config.toml
intermediate_size = 640
vocab_size = 2048
norm_eps = 1e-05
bias = "qkv"
tie_word_embeddings = false
extras = ["capped logits"]
init_std_qkv = 0.0395
beta1 = 0.9
lr_head = 0.00957
schedule = "wsd"
decay_shape = "linear"
doc_mask = true
MLP neurons of a small language model. Each row is named by its layer, matrix (up: input weights) and neuron, and shows model dimensions 0-159. Each number is 128 + 32 x the weight over its row's rms, rounded and kept within 0 to 255. Numbers have three digits each.
Before each neuron's rows, "fires after" lists the tokens most often just before its 100 highest values on Wikipedia text that the model never trained on.

fires after: " dis", " un", " re", " in", "s", " inter"
L6.up482:091161140114119127105210149103198153117172109082146093160177107084196125121142170191167148163094087119111131184123137129120171108159145145180162164148118062143085081107108138125104165173149148189169178160094116111166069103119136145139121123145091021146104119088118142128147130140121150125122111134118166108045124166106100129063089091110096105067127190119116133118126127109130155097132151187088167124098126124107194113102104132159098120169109107132129087121181092148118113097129111

fires after: " b", " ", "-", " ch", "B", " ("
L5.up211:135088141126145135118117086209161131121111151085129135160169148120102086105134081048137146124067143107156093117128167170149139165104168123185158140066116135091103037141099121203154169127148104107112147118100140184109122155136130119128131102082123060110094100149106114130099114091125154098178145123185104163084110148141096153174063048123074091127167196089129131137153157192133142124161144097119121165134103116156125114088109143154147075127101172102168132147147146105099185136163071

fires after: " In", "In", " 19", " in"
L4.up292:142129192132112166091162141116138171125115162122166124160137093080076147137026142159133135139082153056159094148167077115118141176108089074126124188133127146150108062119132086166059094137138168093152199135161092120214124155112132185104165104144117115182152126128069150139124127090140117128139124161124149147110190135120149101135163129140103147113126128139125130161088127088162133131117103191140150162028126038126181105091105105126112107141164169120119139125104089131107122088130103

fires after: " ", " w", " re", " f"
L4.up229:152121121106085199114136081107134144165143164126109107159163072136119099069151111157177144085111050066129122085121109204159144121085140109096172083101103140128122083069114140149175161127163065129134153116149124159171120161151160128152124158125155099140150082185150143126146125089122171119080159176197093168119121209110110112076106132105116192124140095094105127143139186114154149098136121087148117153078119108118167146097136144175090129135095212155086111165120146096082127110078115

fires after: " 19", "20", "ci", " of", " 18"
L5.up173:064124175153123107160104116152130089130116210109166113160162128114074145124101131157118134145098186119122044104184074091132086153106112134098091157176116058070121137149122123196110136068161085138167145093113108106127155137132155107043100146127135139159180118134108171157101191088113128113152142124121135159100136076086106156110154137140097157148143116162136066142038138154164119132132141164192107138085106145120122084118116163170153127075080167156164136133076140145081098123160111

fires after: " C", "c", " P", " S", " G", "C"
L6.up536:127119147100141239060120134127134174120101135166122105167130090174177132127155087159118084145134151168189172145122157102140151176099065124096115163135134103075033164093055139119118087133081217144120164115098098138096128120147149126149138132075167119095123118136097132165124103077114151118101129063162164074089131122099131137156116150101134167123098121143158097130143144102144159093162085134133118177121124116121144026168118193146164121125121148100160069101155116120137155139158130

fires after: " to", ".", " re", " Re", " of", " in"
L6.up16:124115165091117122067142165155152147143137130066103132146150113054126134179088146160149173074178153085047147122153142115144126181090111104089110163136135035172132137134091134143118115129142151122157191133109111097130049120130157136140120124150067042136078149122160148114114117116102140130121130129192209114119076183146120171091167078124139136138105164119146113112080160106163153125207172113142089128041105110148133116112120111155155114077117168131123164097176135121091144120107119

fires after: "\n", "im", " ", "°", "ul", "N"
L5.up115:074178144158192115142110161177151113097122159056123094160116103170116162158109102154149134168160124097166080087138142090114135162156121077131094106177122158161029143094079122148060204114144122128130141106111125143128094167076144062118129125162152160145179092147141111157103199139092135116155165117150136125096152133115079156080092131106143186138150086121110060156124137178135092160115164086143068155101107138161155112134106107122123130130085183147127093108092091186137082158096105

fires after: " a", " ", " di", " is"
L5.up514:133167136118127156092184098139191174096118127146206077160181171083118097104127174125128137183104103077097082171138191155136099148143158111106128140086110132128114083113129115122165186116129105154095161096151095150143061093124149152137165113121099090166084117114145113164109172086101137122065162137133184088114129117148159160108102082153111152155147126128152123138073164145124163129120101068165174086136093115109145121053045159118088112110081203140155141098123151135189157111123077

fires after: " c", "c", " ca", " co", "C", " C"
L4.up163:129160115085168196116185101116131186110148068107121065144111141147158112166098113108132137096163130110144138102152158115132192199082162060172131132063140067072108127114083132154109097094122160153107151107117128086109167128083146157145117100071149062112135190136129165072106112151091164148100133104163125061138131147092149154143097142111108135150107137107173137140142166145089122143172149100148124118123145172145139080126057196119163155077118151145151107083166057128070133151173118

fires after: " 19", " to", " 18", " In", " 16", " 11"
L5.up595:089118132106140152086128139117141088158151095103174077146114122090078083094178119110132160064140141142121118065077169096140113153132117086085082160131116121099174150104123074162118116107110109088097155140152081114131142112137141212093155162150136093166079123135127183151139100139137135142108143172126135149106175121154174144108150080147095116150188159081143118144161175108127141031119171135127162131074161095108135118061087138143105012118120154135093150165086165194167153112119145

fires after: " w", " f", " H", "f", "w"
L4.up466:131104088166118159152079146114173134136090173069110089160200120120113114116119156117152141119111176120063123110218120092142109100136121143145185158063113163183125076129100113151127141100180137129162106125098115147165159216097126211099125129157115098172117128157100120140106150096077152067099106161143108178054108203099111144145079087122140152135100160099155117095135131123120184148122178083093070148118150084141131113120129137105202109110108163100088176132127114128131141139112087

fires after: "n", "d", " M", "ra", " N"
L6.up117:104120153172155161119096137101216123107086126013066113156137102131102127149125160123127073114153117155171109098099137100082166169067146103133095124144102139110136150135097126142165137137140143166092125073107079126077134130084105168081151161099157115154145090133096156084152170121126180131119172064170138154139189125089131122100112171121098171092139129088113138211152129142184076151135194172138103155083119103144118118135157127116137141135172141118169110065073101131115099132189084

fires after: " ", "y", " Ra", "n", " can", " K"
L6.up366:097157122150126130086154145072147101119105131126148144158147122078149146141222117125131151099144140124164103068094070129157171153141118132160128116124122115139122128097107056101147164136104133166083117098167131073085103133100104178113138189119102130116101088146053162090125200119149181103113085118177170080148128122069130181139129111124087237072154151134162122168117091141137137148109145175142194156106114085111091092106123150167116065143165117096158118134096090157108169067116105

fires after: " C", " c", " Ab", " P", "c", "C"
L4.up27:150204105055158159101144109110161141108094085139107157162169115088117175115122178088123161123083135141140176147146131123151134133117086061168072093119152063117115127071092111136054126136129157113135166098123111174068118113119159135124163123089112123124071130091084150126043100103111122123150101103196089128172148207133182146147157188119099154101081139091081108131067139101124103139177164144152097143149137129144141075138110165142190130123111118137164156161127122085121201123142159

fires after: " K", " G", " B", "K", " T", "k"
L5.up596:111137132101159173139125110163152153121075122100131162148144142138132084153147117125118103133146142108118174130148172130159124137111110083161114137095066097161098118067081065156176153103110179122132112092114118140137131149146132154105206180104153131146125130156135153072121118106064110149105111200143173189113110141065059128172136100125146154118091186082115121111154167074066119171070145081059117128123114095117162091118071170144162134158155137078074140217101107147107161125118063

fires after: " W", "W", " w", " f", " Bu", "ju"
L4.up56:147147114109175136083112145119169136129069171137120119175121133139116115098182070121124077085165159085145154184151147120168124094096180107069121127046118125126122053137093089146086122154164091092175103116110123171117087139131162172111122112081103174149156112140158087133125115085131139098130099187168114171038115200128118130093159130130117197077114167075136123147106124119127157115099144156177088143091155089170167102127137167144153160080110175145106129129175062103111172126115096

fires after: "re", "en", "Note", "an", "n", "le"
L6.up549:123131102154147140145142085126166133126173144093144115152140088095116100061083117139158125074149172030158107101126159091138151195171143090121184140125081148135104133111147091167177089167150147188149205109132141108115075202093088149137152124105139181139124133155101176117121125111125148113162119138090168092087106148110151113100098193073132100143075103138150103152096192061167168108116192163166085128106108145149107103101123108121086136108116100097134124079152137187159115164145078

fires after: " ", "s", "n", "an", " is", " was"
L6.up278:134192134116123138095206137125112120072132141111144159152102097089152155104161110118119170058142113151108110102105131112183190113162076122098147158076109128103106082071096122152154108142163137135108143109105154116080116087102100129104173162150145076143143106159102190086186171162148132162101161182190179102078153162094122192079104071123086164076107138161160128175092082133137148131165145091111106158125118166070160116135140179135144097127102150070131082193105118107149152134089113

fires after: " ", "s"
L6.up602:132155150089145183086108118113132114088205185130142160136108130080115096102098146177108134130163136153101087076169154187167200173119148091125114103065090116144124089076112116137157125147144103176099119066086114076088133117096148112115134164111140083157095118192122167132135115120081110140063183107180121176072133107079170172091113143155112144139144129145116128187146132125184150138205110131127147132109078058123101126119121149121185107155118144141107083106099118131136206137172159

fires after: " de", " pro", " re", " con", " ex", " be"
L4.up376:128098170139094153133130124089143093147181196048114092147126111116115133092144144162194122127126123114098093082108083148134158144115157137108087173154129096163157132112087071167111159180113097180114187105114107093197088121105155152098090199116136092127124158136118126109113115147110169082136190120141157169134095186137170156118195183112125159147150083105112074106154156082129194124080127138124144104053126075166198116105124128142095094100167194111097151084145131117117108122119151

fires after: " ex", " ", " con", " dis", " is"
L4.up247:083136160148132139118132135128147120075115145099160095172136120120105157135147185125149132140092137113098095144096113133198080136092140116086129163100144133096067099133119123185084111164132129136076164118134093158121145125132094146113146152205109070152069144140136132172163143132135115093099144158122157149115112168136117206079135128125076116103145125102157118128114181067132153125071130063118111135109084060070201115147041121172157119161138188137056105140166142103182099133152038

fires after: "s", " ", " S", "-", " is", "as"
L6.up609:112145084143129172115104163128147123103105161167209106150113114068187142096141149136140171114129134122153056056151109091152139176144092131138114103152146084065144059087120145152203129125129102177106117136113101073166155128087115104097120188163151144123113141147092149105136182099143170168075120134143122126157127122116095182146080124086101131144144166183161095145062119147160127088130129089083186123102104117111156088126131216106124081118116158105151114116093102230150123116158121

fires after: " 19", " in", " 18", " 17", "In"
L4.up395:126114112142113154060121132157136157132076151112109121175099088058136136082114106157141142122078182120130132126177128127135186208112139143101107125145121102110118161102137049147061096163120117112059160126172103145203135147144065184081126143117118120154115112126119192112091136150114152109136201181114174140160151134143119137130126117156094123112159121118155117160109107071199135066117150194100173201053124084156121076138144159112127100090148122159148094095134125128096153099179124

fires after: " ", ",", "\n", " W", "Note", " Bu"
L4.up39:131226119131140138098180146095102121141146143110135121141135122150110092154136122154122087162110132082124125129137143106150143119106157102116140092162117137093111036130065104158136210153103090156134159119145102148124098104091115142074215116128092124194116156140121108069069098094131151148159118145145190183124151140094145165126152107106124171142127152146150105138100139070119205092135129117081170142046107095179154097122101170123148113047134208162132171132116089067131130119102104

fires after: "\n", "|", " 19", " ", "The", " the"
L4.up210:160146116145124110115127082192136120156134112167163065159110093137104164186122190135152073112124189087147072114140132084108121158169109126118219139144107121147078134157142085145176091101095093131166111122108122144161123156103101117064161115146146070134091132121099149087143235119152198107123157182119119096090118139097150142094125121101106119112119131167114106090102155074179132135119129127156099150076114087139215098127119164163145126146126164154187124118126045116119085083147156

fires after: " =", "\n"
L5.up195:158152113135154128161075096128154071184077109164155090171153120138123112133118134106147081166075154154204135143143095136114089127172166128140129085159133133091153084159080098098137188108098079149119099111155108166131033154071136105086121098124182120116083144140126126100116164097085182133163183103087147150126148128086117180117139150083169181154115137103159106154108122168138129084107139158137088191121074140065157087144109192187137084119102144150146121112082078128090087119163129

fires after: " G", " (", "-", " T"
L4.up167:097126125120153128097121067155132153105100096124181165152186139100120100167128122073155145150169140126115121146152167111162129193125188094216089113145109159134102119115061101167124197103129137137114145140090122149141081103103151118096175129121058129127063107145138122125134180102063111130169102162178135123067068111119099126106093156146071135079139176090138116127118163125112138101167119160125134079126112091136076100137106199116140113124192164106069167084091117159163212144130102

fires after: " ", " re", " dis", "en", "-"
L4.up375:097163161098164168142201087135142076143112094063112131153131119104157145138079190105156182116115144079119092150145075109170136128143127069123135084108111089106133087058132135137092110114113098135063174152129121124124157120157142127103071138148125110152081060201152157078113174164101190091101130124171137142117107167123156190124088140106135156101131131070111135134122171034141147116116117132134172197095084129128142135158087169163106071134143149146192094128118171107163140160119119

fires after: " p", " P", " ", "s", "p", " c"
L6.up618:120183117080164157128208064133095067125133136107101129154135099195067100137112108073141118118112134079140141152155113155162147166122130113201119109124127088125104123109054143143102127198092141106104155091062110078099104151098165102121151182110163139130133125140159144147096078156077139155171187129164133136113117174115153137155199157087130137094097096038101138137174163103109105113155126144148147171122171098106136096072079127177170114104081171151137147126090158119165113136163156

fires after: " 19", " 18"
L5.up2:159096114146113154071184166137103075165141137089163087146093108126106116148133185155116141156088178097157112121167105088155108189184122133094118193152101063148138130110111119178145086171110103170159128118121133167178129147125182172067093124133148108209122133158113200145109145125087126043111160183099131113087173118127181111133167120143119116129108126133166105124089110100138151067104124170120146137075135142131125060086126132116102091167154132125193103140063161149071139084124135

fires after: "|", "\n", " "
L5.up225:128156142144114111092109116177182160127154093092154143158199093164051142249097126124164169130132166146126085106151141088124126124186078124139145120115118107096058146096144146152137182124092137121119159127152127081107125142088144077141123126120074092141123112160091144152132179103113124104122132196157124146143108165132133119094109154127137128119125183096100007118100175118127102131142135076119123175135146120152202081092098103179102097124145218088121125146114084155127123140098147